config = dict(
    num_hidden_layers=8,
    num_key_value_heads=5,
    vocab_size=21016,
    norm='rmsnorm',
    positions='rope',
    qk_norm=True,
    init='uniform',
    init_std_qkv=0.0238,
    init_std_o=0.00596,
    lr_mult_o=0.781,
    beta1=0.95,
    schedule='wsd',
    decay_fraction=0.845,
    final_lr_fraction=0.05,
    train_tokens=391700000,
)
MLP neurons of a small language model. Each row is named by its layer, matrix (gate and up: input weights) and neuron, and shows model dimensions 208-303. Each number is 128 + 32 x the weight over its row's rms, rounded and kept within 0 to 255. Numbers have three digits each. A neuron's up and down rows have the sign that makes its largest values positive.
A block is one neuron, or neurons of one layer that tend to fire together. After each block is what it responds to, as a language model described it from the Wikipedia text at the highest values.

L3.gate411:103114135090149120086134089089178126088107110102156133085093143152112082121088113126169097107174109144100096101032181141113106111196126144103114082118117086122145097110079140175065115121205145154166134156142136115196158131110146141173084121116108144109141151134136114147106161104119121133
L3.up411:122139121119052119128089246133096134144150170171179160127128102138167196069220125117072165094073095149192131106169125069157142113133136089132112160146147193117074143106145155102105110139112075118112100106127158190125143120154105149103139116097177158122164127110111171120111113137166121113
Closing == or === markers of Wikipedia section headings, or the heading's last word piece, e.g. "Career ==", "Taxonomy ==", "session===", plus occasional unrelated mid-sentence words.

L5.gate17:169132142113053116115099091093130172176114170109137146123175133132137050099150128188111155111120068070135124124119120108174118084114161130086059119099116116129144131137119107092116158139107088164123144071122129147158185171187135110116143165147142112092120125143174145118099155087138135151
L5.up17:097154118135091100117060095091151133140176143100146117147120098099131111132125159111036120088148121166114157125171182116138157098115136112091101070078149137127090098164092130084134229143118117116153139087135121158118151159146146175106074093127124101131133116105127148172126136119129073108
L5.gate146:108145186189114121160073128030122098103145157140172157145171102123131083200090159066143146144174146145100135156123093090118119113145141201146092108124128161201119171143088126095088124113161137151133137100148122113157151200137122133096147106129137140163102197108142141068150105163150127141
L5.up146:135065148172151156152171170164113140080161136178216163122105125187113104100147054126100139159136128180124204133186158124110089085104107128125110087106122205097139157152139081120146141148137111145133110173150185153127075131087136147100108131113144051127100153123187124119161135064180105124
L5.gate165:125109110120087140066152090147113109117099124103118143162104171119133203061141104132130115097128119127159123133137147130090097098122121125112116079174145112079078096177066127185101149118152149150157206136103199051098117113113089111083075174096127129116167178142192127102180151112102128176
L5.up165:177123061137139105131184134129078164078094112130148097133092202149163129065156135125142151105135143126135161153143136156117096154203156093081177113178121083131100054148123160126126050151121143191152130134114110099150173127136173098095145205082136117122181099144153139157100119112087096205
L5.gate229:123140144139183166191058178117120128198107120128177101085206050167099135104135153101168155104181190126122140089102158170130093087139154164157144096152149135161115131157119103157118175130166100122143122083148117169125156157127125103095154117120151163170118208149179056086082128169165058170
L5.up229:195115115093139147090122241104098166158169120103155125133116086162108126030126115122145105167179196148112173112143136111103142107175132173145134058164123155157096142116130142117104136134117158140122160092127186135172172090177138111112164089140129123188115159099128107118104183129105169149
L5.gate249:172124122140137150113082057070125107143086150078098081199149160150124139105126126099167152117074059144123129082107129051168127114166146158168158150127087147086112115144086156139074119108182154093074152117148112070123110119125044097138114134081150162105100152121097117108121094137091100126
L5.up249:090113101128114057101159136146142150097157185081196118165129118190140212164150108153146148122167155145175166135076134120129112176143127095144160126134123141094152077155149159114132097118121179091068135149125137139126160134141181129125155109155171111101111119126133216131100121153102120122
L5.gate270:118097101110115122109113142072127127094116123149114082139152143153126143108109152130168090146184174107148110109120081068140116118207144138148151041129141114135116161104064158132110101114166122154193121134104099080167166148118144142095123128166117101128083108123149159075145176096163087112
L5.up270:148127173082083161172155101153113145111109090082143149128099129152097167119132130166198088124148099095132125132126129100090144113158137111160109087161156125111128142079068077179076171103161135096112126120085139104107134127122131200080130075096143148199092114121164083072127196112146039103
L5.gate309:118152172138098131148067142120116140113124145148175139159168055094134075168102044105114155131087153148093127106177180111075124112202149173132111086110100132163105099099132112076142083105149106137128164158154200114160170198140111137093101120207167173107157124140149161126129174099130114168
L5.up309:122173183117117158137122127137147095140154113127106144087100150053160143082117175124077102149162128185112163114120154144141087143139137147131091119089207133115157146123164146096133139145125166098182100190093102100045150145120150054210132159116143131095142114163115116128122149129153112099
L5.gate392:086087173103149121148147149061104121159080138145135091189133130152085151103097151107132089102141108097136079167101081176097123106147180140144096119139105106121114132185074114118155079075125141157157127180122184151123121155125057105067152098111110140180128138119132095135157031069140086131
L5.up392:171075150102103077097162192198125133125121053128128150094124116130124168072111122070151133070080140129149122130111125204119120109130155150124153109085102144082142171183127129175111131117143093154180125133097146121144129145131117111117087103102046106134093119136166124089130136144159118110
L5.gate402:138121220142129151124172179154125158126146151111174150127162089078164174141129125106106101102102071156158144074129093146143105110167054123141136059167100070084079110133173088126105164180175103136098130115135153142093152123067159103094130130116169199135191107095141144113100089127133089126
L5.up402:154126127074114181201203140148091102073108108091136116088167147126142149112158156196122096154143096097073185099075106158111156170077092132112148089224101178134120110110126086143127069139116153123159122135113158141089160135062124126142150155118141150069061094116163163111096093100108149161
L5.gate403:115062145101101088134070122101109133105064161115143089108150142152109193183165177131157094099142123163107140121112161113115141098167158121141050085145102087108081104138111097139107078153115175120153146101147160116123148163087140105133152165047168141168139130179194114151162135111152085139
L5.up403:115123150117103162102098113125117186070124082177125081109068136104140149117198131173165104160094133165125155110110153131144136184196119093121124092142103100105134089099122123114129124153105048108166141145118112141103061125092145104094139092099106149128129135150132113109141149105149143100
L5.gate580:098157204111110127164059121105098110173128099121149098095141128130116191066109137110146181153128082128099120083113102135127065156127137106102111092127115079125135123155112089119122095158142066105148108135141166107125159214134117113137165135112129108118111168206149096143107184145170071174
L5.up580:116141143123085188160103104177091134132154102140125112089042106122145186102127097127103132129131061104078169100131139092195127153159132020124150135122117087114145103112134080116090133137136045091152130140110128148092117155114184170139140087122122093091089113139108132169096174163115160115
L5.gate598:105156135171129056090150136125146089134120087136128153140122134121144173107138173115176086093109157116172101078140132163158152125214187116158086102143104186176126147117133104176148117171154128162157181066127140111180158119169126145134122117140128172138134176127150143097122107090158117116
L5.up598:120084116152166113144144082170143124100159112087152094131132122141133126118106182043187097134084107126103115117132186188127101122192141097153117153112114125147129121142106100193102177172099080143089150120133140150167177116150179165175117092136137131125156138149150124190112127097140198112
L5.gate648:093186168095070142160107116154100093142122128113143189122160103096084165094113143126118095098122110081093124064153165134136141140100167112138088150145081102124149112178116110100107099145182111110128114130174101107099134136164096145135162186118153114171145178163062105132087100125170079062
L5.up648:103157145149154140172089133123179148105073135137167131169101145124102129176096151093132147159115156194085136124143206161151178113138148142168167101113095096042154123074117223163201140110097111137200129149079102094109163180126137161125108106155120152114129108143128121118108116145167177136
L5.gate651:102117184072112155141135104121175129177114156139189113149128149096144158129119172085109117113184131108094088075155121136122072146167150102178214111069085129110125165127082052175126138076175065136117099132118133126143135132141112168120090167188132168134129165116131149074124133137137195165
L5.up651:157072081119140174101128143107164126108166131097151103124128192196099114153155159097129117166174110143153138079089107158076106102117142097090140086040068186120091091185049095140161117095138149116115103113122119163117120157102091116089102132154104105157139091143146134100119155116146164170
L5.gate665:133153135051085166160109088117132103155148154114129083114175126146144162097189159074158144125071100127117107135078090151077085154138125138158028126112125123179165074157102121120138087130112115113155148150130083106133163160110101136095104149092090117099087128113154141118138137103206070174
L5.up665:106114169127101126146108119137181201099123133106111140091138146126093157104141136210199156170174177187155175133100200146138113141173041135086111055156121115128114132131124093098114138195109097152146091137103172128120093122126170088124120161102120145066151079159148083030073121209152124113
L5.gate683:148132134080120127155136136141154131134056143085132121060122105106106116155073150060102104097146147130107160141117113138182155117146189160165178093137095122131127180166137171099121121105173119124221177119155171106159129124145125101114193141173152086202116124215160099116185134155157175142
L5.up683:145069150115105145170146107076127140112088147132149149137170063142149127102179079148158149185161135170089097097198156126179095116094086118149127131132137159102164102128112133078146199168098104121096073080154186146126119172121157112078075118113180136102134147075151089143095114103184137123
Closing == or === markers ending Wikipedia section titles, e.g. ==Release==, ===Final===, == Sources ==, plus markdown table separator rows.

L3.gate161:061131103068199102163071126090109164154112154152114081159159163087140076126104077177109158144117142140155152183130129135114062134153151171128126116130103121177167149058134118140155120103176144099106160169180105158167131138149096103089145139163098126122100186150124140117121087197112116143
L3.up161:121166196158215162143122151162139106101159177120128068143097086140095176187104126179098090100081154168095084195151155073108096128108169114143107165139181115140168092180148090143085133106123144138128080077123091173135064106108090091172059124079101132160091094125136193089074170129101070109
Middle pieces of words split into several tokens, often proper names or rarer words, e.g. coron-av-irus, Ros-em-ary, eng-ag-ements, Br-aves.

L4.gate213:117133149095096125138156158106149116090158124220145126148193156131185156131117155164129133118144129106103095103067088104099119139104153159178129172149138088155106168164065116214125133160083118172126114129154141132098155206111084105115163165099131188153095131127148136150191110142175141112
L4.up213:089185184131119181128119069126114078166158179135166102100130153101109139117121097197082121110129093117095137180053143135149119133093147134161175210191128124132089122121153131130153138103118174093100135101177099166169131100124092146083162137094125154152129148092090072137133098118127144079
L4.gate434:167128151171106147159161110090199102117180156127174139131184171117168119074114126098068123135145129139121085084128105141109070036100123140139151075090078170121106119115071139143073152229096126156152147124193134128148062116104127090105141097111094171128138138140123099192107176140144148102
L4.up434:179096160144126093088165130113121126073152096112194116120093080128135127133160183176113071069194129176166200141151135094165113081116136129126113055167055173109111171095129091167137126127136079097133083172064109141138128115106105163103055100148145129170136149149139128114164081116116159120
L4.gate500:159140172084125137157105102062151112189137101068126163151112047097086174092123192132180132117116147131169161140090135082155097123117159137084126097165112166160024111112191159130073122119129123139157140096141133143142114126160132090038153108161173124152128148100159167149105108183159046115
L4.up500:141099111134140109101128191119077107106167109150134145189148108147166144149104183114109198141115162120179128058149077145092161115063112158102129183142135080126145159129111138115137156142130145162145076147099088169161100181103138139138120121201110103099198117147121131125123102130153139129
L4.gate724:142134191084098143141098146059143103186127090091165054114201121214118109108159170105160128128109126156125140113120075169090155179211148140107123169110111153107142129186089147150135111152123084135121109197115150121188080144119119111130143129127095121112166115148151077126152184183103106167
L4.up724:182120143178151128084178178142124146154104142161128190139098094185140100106103100183051205131150166106113154125132037102130144101122130146172166174134144153100089163150144138134152123164141167114217072023144090126172107114109144170134150137142124165207170142091165156077138134170129115102
Second word piece right after a word's first letter or two, mostly in foreign names with unusual clusters, e.g. Cs(aba), Zs(olt), Ps(ara), L(h)asa, t(s)unami.

L5.gate9:146156192148123149126128160207160142199161135128137151172201104105110084113108144154148075116128112157167117153125171111105117088089121133126111140188130141088131153096121150049074107153101093160110115123201083140141154142122163100181173098105181118131175112151117117137097049158102113155
L5.up9:116143103134119114116109143109110128096104140126139161166153134074133154165108157074066121079152179119144161162119165107141098193101135124137133124108111100149111133167164092097173116158057064087126084113113140120114140085157099126142179110100117172120157081117140150136100094143126091121
L5.gate38:130147128142111039114072174142109168160070145093129148189136154129194077148171159080186120106180096079113145131089165144199078103153153171154122128163129154138148095075123136142147157102125143113150116114135128113121162124094128119174187103150155134161100106193165151136109068199143110162
L5.up38:135143153047125107084160115097092162088157150147116098082125087132095120095079152095128154097196093116126165162075073148080153115118125117185099159135126069115141176175092142107137127159091112149111161125161181144138186161145105169124147099093211173123095119139136204161145107103180150115
L5.gate130:103121165153133106117111097094120098142079141062182174165142119146137123140157138155142083108129184147146139129116094139149098154178139171169058137182116179091195088177164099098074140140102096117161134035163123140177149149144099112124184120162143092154106199138177125087146137107125079131
L5.up130:071172155120140137145142152160133128108137145098143098099170122160108057152124095085116145124156136147136071124176071137141164155147122182180146096086172123094121132133149102086154091112120162128089101059114167114168075139138097129132109097146143124146150102129140154107112135127197156142
L5.gate138:129084155101093135093113128106133083105146112107147188117122157138099101072131123073108098142171162125149166141134066131145129064127107121156107081122076134143083127076157142112129148122141133115100133093156206113139113132113172111110156145119120112145172123145149148099087190122200088164
L5.up138:156070168111094173091148145092142113136122192131132151157129148048159175090120075162125090103123118090101174120173136138172168099134175136120142084088083183153092184147179237142142118104150135119073079111129152150094079148108130119089182143150092141156102109086144114169136095143181103145
L5.gate275:147149165097131148078143141149133134149142144118177163134139134174099126126077113122083138074104105129140149203067147091116163064214116143111130100143095120154135090165135162131089151190152160173153129072135092135099094092146118098146140144166135140137125099079124155066127166122065122139
L5.up275:099168206144200087123152117172203098134159068164158163149132115039090157158118117041121067089130149206149060104101098071108074179162090153111121118135147110143107132160183196146144123134176174127151109150083112110171111139098119090114125059142135116146196120113115167076104192141121135104
L5.gate281:042121164129159120113078149117097110175076112185154063131176106087110098167112164133105166106123133093104145131104136106144068160106088167113110090120173155081158123116163140147135098122122145140128163124109205136150153107069081104116175168190134167126085127098135103063121150088119132146
L5.up281:171090125136143195053220123141096055091114117120116150134123168189078102149140154051108109133139114097153181138083130191115086145150132115158204114076112076144176118106114081116089200146173116117162139148130128120159124087103154118094101146134132123133138174036131133119179140110071130099
L5.gate323:111154132097141133142172150110145128137128154139096179175175111205141117132143131154102080084101116152128079089086098145117088156091167170101112103154121130150044046152131145090116152110139152100139120116143143184118132136130147129134156182154132132179160115135142159128173145125122141109
L5.up323:165117134099093105129095101173164132117140068068087154147134170115107117113134147165153141105082151126102146119117131101094156169118084151087136156165097154162099145065179087108137170137104072089154047140081130053119137081140173120165173129125092170126157123080101135135106192115141113139
L5.gate390:089127182142120106131123149156139072138186172128123108112111129059155110095143118152113151121115153172098167140102105157112121060161132104134139111093091123163180080194140132183052151130204113078162154180132121151150126168151146137118142113121115108148145146151177079114132179175088101105
L5.up390:147100203194190113115181116091158184138133108114124164167097115076119158115140159105189106166168142101102152162135107103157212118113142149099160121123139122110129111152149054138149074117120142119143135091151146175112163189097141147090150060170085102108118129102142166122093166089156144141
L5.gate503:119082165145094124098098109105113086105144149151126136148149113184165165085154075098133141152114134088105129053073121067071119118121110190169118110159093120105119113095090069121077079071143106131173041061147117150171135129143092175116114126090045145110177170105130131127174089082163108151
L5.up503:171126131123149122157122095147096153127138171105127116119096137142139122158178150080141133168157086155150123166199082133183112140133131129141122146166145094183133181109138153090129132136128070089092186126085075131065155101146154140139120155102078158150073127104139161186111120106111083131
L5.gate530:116111153111131122132124090075141109207127140090195122154166084148116149092108127139109117019157117111081119109086112099094101153130108251117086116166067160107136122148094120172049113078135112131113084119126148137151115145127132118138154110188154146147130149098178139115176120109138131152
L5.up530:113149141137116116112173123072137149141161156095138112123119091144119141103189105136140140113103153163078166175131134157080154177078105143151112167128144122133139143103138082112092195143117106108090101179114170185165121109109144156131121099182149143132082142011133138146177123050134131087
L5.gate627:125148128083164119140156139164122128132134142098158136110149146203167079114129097096113156116210083151094129115058080134107245185142106137063109170211116121092123135162093080066140127150165125116157132104114144076095121121140184130121139149095143095210164137075098117091173135115145057131
L5.up627:160136134165142078098154126122191146050181161119140151052111098090154155128115123144152133127118151123080126146202080126100153171079137128102144169131156131107164101155093120176117173147145115185168125094127039107133128170152146133090089120094110137119090109117200126126088187129048133128
L5.gate659:108092160093161097170087146097091177138165068104127130174132117120124128106092077137118079143169072203104147161132076092154145165132120137190130153123130052130151097146171097177142123123155088105119146097135128083098133150103145111137141095089098134182104106150171138082092186084149082105
L5.up659:103169166155107126131146164101054101171140184104101136156127142109107121150122147130129157103121110140144103097144104143186132049169123184164149158167118141136183164047144095133175124145045129131110100106172100078128152066116127136118150096075080102086164096122112126139089169150145161103
L5.gate692:113148146125119128141104167147082104136149145107127177139130079144111118151130123097047088171083125053142121130145119145142149128129144189097152162141065126189133156097121150221143151071133121144163100116167105140146147168165126152149128131110126147134147153171094086130063142167109143152
L5.up692:082116141092159185070110127128137152180127162064066091174118081129098078095137126152128123159098090135091182190031137107113136187162152163103171095188137193160168148119148089121095143140157183077152138158154044120127123150137102147129127090134141173064109148140098131099062087134153144110
L5.gate783:075068133119129118109071141075169123132119153076143157152124125171116153109112148137123136165114083158124152118180113128090169139124110157153161177148123086162147118111148142114138124103089095121154105107134132147067165146129126136118185162155129124128120108114133224099125092092165088113
L5.up783:045163128147157128151144094138173137141181183108151042135133092138116089074147114113090130114201165164162178081108179115169146156096096130105119090159108150163090172119191101082104197168096120177171140131125132137130100148091168102156122082128046070134179102115188122161139123186112128093
L5.gate800:162148161065115189157100164103082104179148165112101106111171154133065131153148124052145137051085143148120160100140154160134141096146122147159078114129107150147112107104135166130163109207087113129175085098097136111158130163141151156134150120079110124126112141110139164134107147132157101150
L5.up800:148106110180160119140103100132180080202086197078094139118155144114135139150096108138097108095090127153125118101174115139146174109115138138157138158129098157110171115136112160154147089088104117121103207116113092140190095125126075150237113140157158151129214156125097060106166080190132139151
L5.gate824:084138144161082175075151158214097084119136221125161166148129112102153126136078127166153140121123106109155167187080118065160166125146170118115157112123080129171107121168101131152123160102159129109114070130076144157155094086167193194130168156138105181104107088147138105094068156109072147157
L5.up824:114151177142103077164106163155135209137151179133151126187139149126145171183126115149093163087086194176200088097086135107134134081174168123103103155119147091139118171118097082138129118125117120098107112128129124163050124105109151128150163153155109103106192118133073175127197129135137164114
Second word-piece right after a one- or two-letter word start, especially h after r/R (Rhode, rhizome, rhodium), plus aly, uc, ol.

L4.gate334:125069120114099161104095165158123124154156110142126111133097154174132156079146106122125128104183149085118125113113156109084136096132092111148080154193099091132116102119091082174133166115159089085100176111153131066190110124129029136144150121059136165132071126119134109128103140094121115056
L4.up334:129139119167189119118124156104173111106141116186091148114085158199112099095073104171180129142138129102118129118133084097105130112126184084126132129097132149085104159117102090067128122142156122136185158142159142136169124074116202167159120148100099070158131105131104079122124109130169167115
L4.gate418:115103113139171162207103104074197163179081158152146113183192113130102111180090128153148170069123141114132141139107097117163124138174097145111046161154121102148158090094080127120137117172187114152124146133094162142118109157151140117090103207149131082126111160074074103133109115106101123121
L4.up418:130083124113124103148085142131118112100118070114107153115114153152113126102199089105092095142111136138150114154175182104069163097138136103094115127114080142078138177164132127105095145204085098131194165111066123094126136140069166152082113108141136124141086135146114162093170116178076098137
L4.gate642:111099120141121106165144123011098122090145143111165150122131097140138121132154123185156097121183148093132131194150132153162118153122127131151111103132115105157099117172128095147144146125141143128136161117210141066109144102123078137120226195149066103169113135116127122100146078117144146103
L4.up642:091158086142074108148131110145146160110161157115137144142114145148159176072105170163128079152161085127117147144160148121119118105139118134150052111122163169110114117111150088143145193135093154146138130145144113044188134131122165150065103069128077127108137171142141108151174102119151136102
L4.gate690:136106150076114117158129124069142100095131113126093115101145163117137105106097150145095084080123159127119112097103129147081073105125102133043069047147123151143152142159114076144125125125134144175101121100130144075161081150092119147134158120135127136128129181169187169103110171089171139146
L4.up690:140139182091106133099227100073138126126160111114126133102128131115098096089137128112146106092106154150143151130087108148108095130106157121105081040191108143120144120106152113202148121115133143138082162147167100118149124190083118151140101125122136086136101141114123162100096159112117076143
Closing == or === markers that end wiki section headings such as Results, History, Champions, and also the blank line after an article's short description.

L3.gate304:102217136155134139089099118134136142178115157089137142157175116104132116169143112143108155149147105147138152177112124147128141121152124164146159130145104129107119124125130092124175191091189145108131096108179122132170182123070097128152166122172114135126090130086152152097166091162081099135
L3.up304:149076194137123127160156152142152071131170187112157162090098149135129126121152216141136118090099108082096175099094088151140109092077128116102144158055095162116143138134151104173115121141144096192106108133140136166062036155136104140170133097123140157144158164141175158131127157057122175173
Short consonant word pieces (ch, w, z, h, d) right after a word's first letter, mostly in foreign or rare names and abbreviations: G-w-athmey, Co-ch-in, R-d, P-v-t.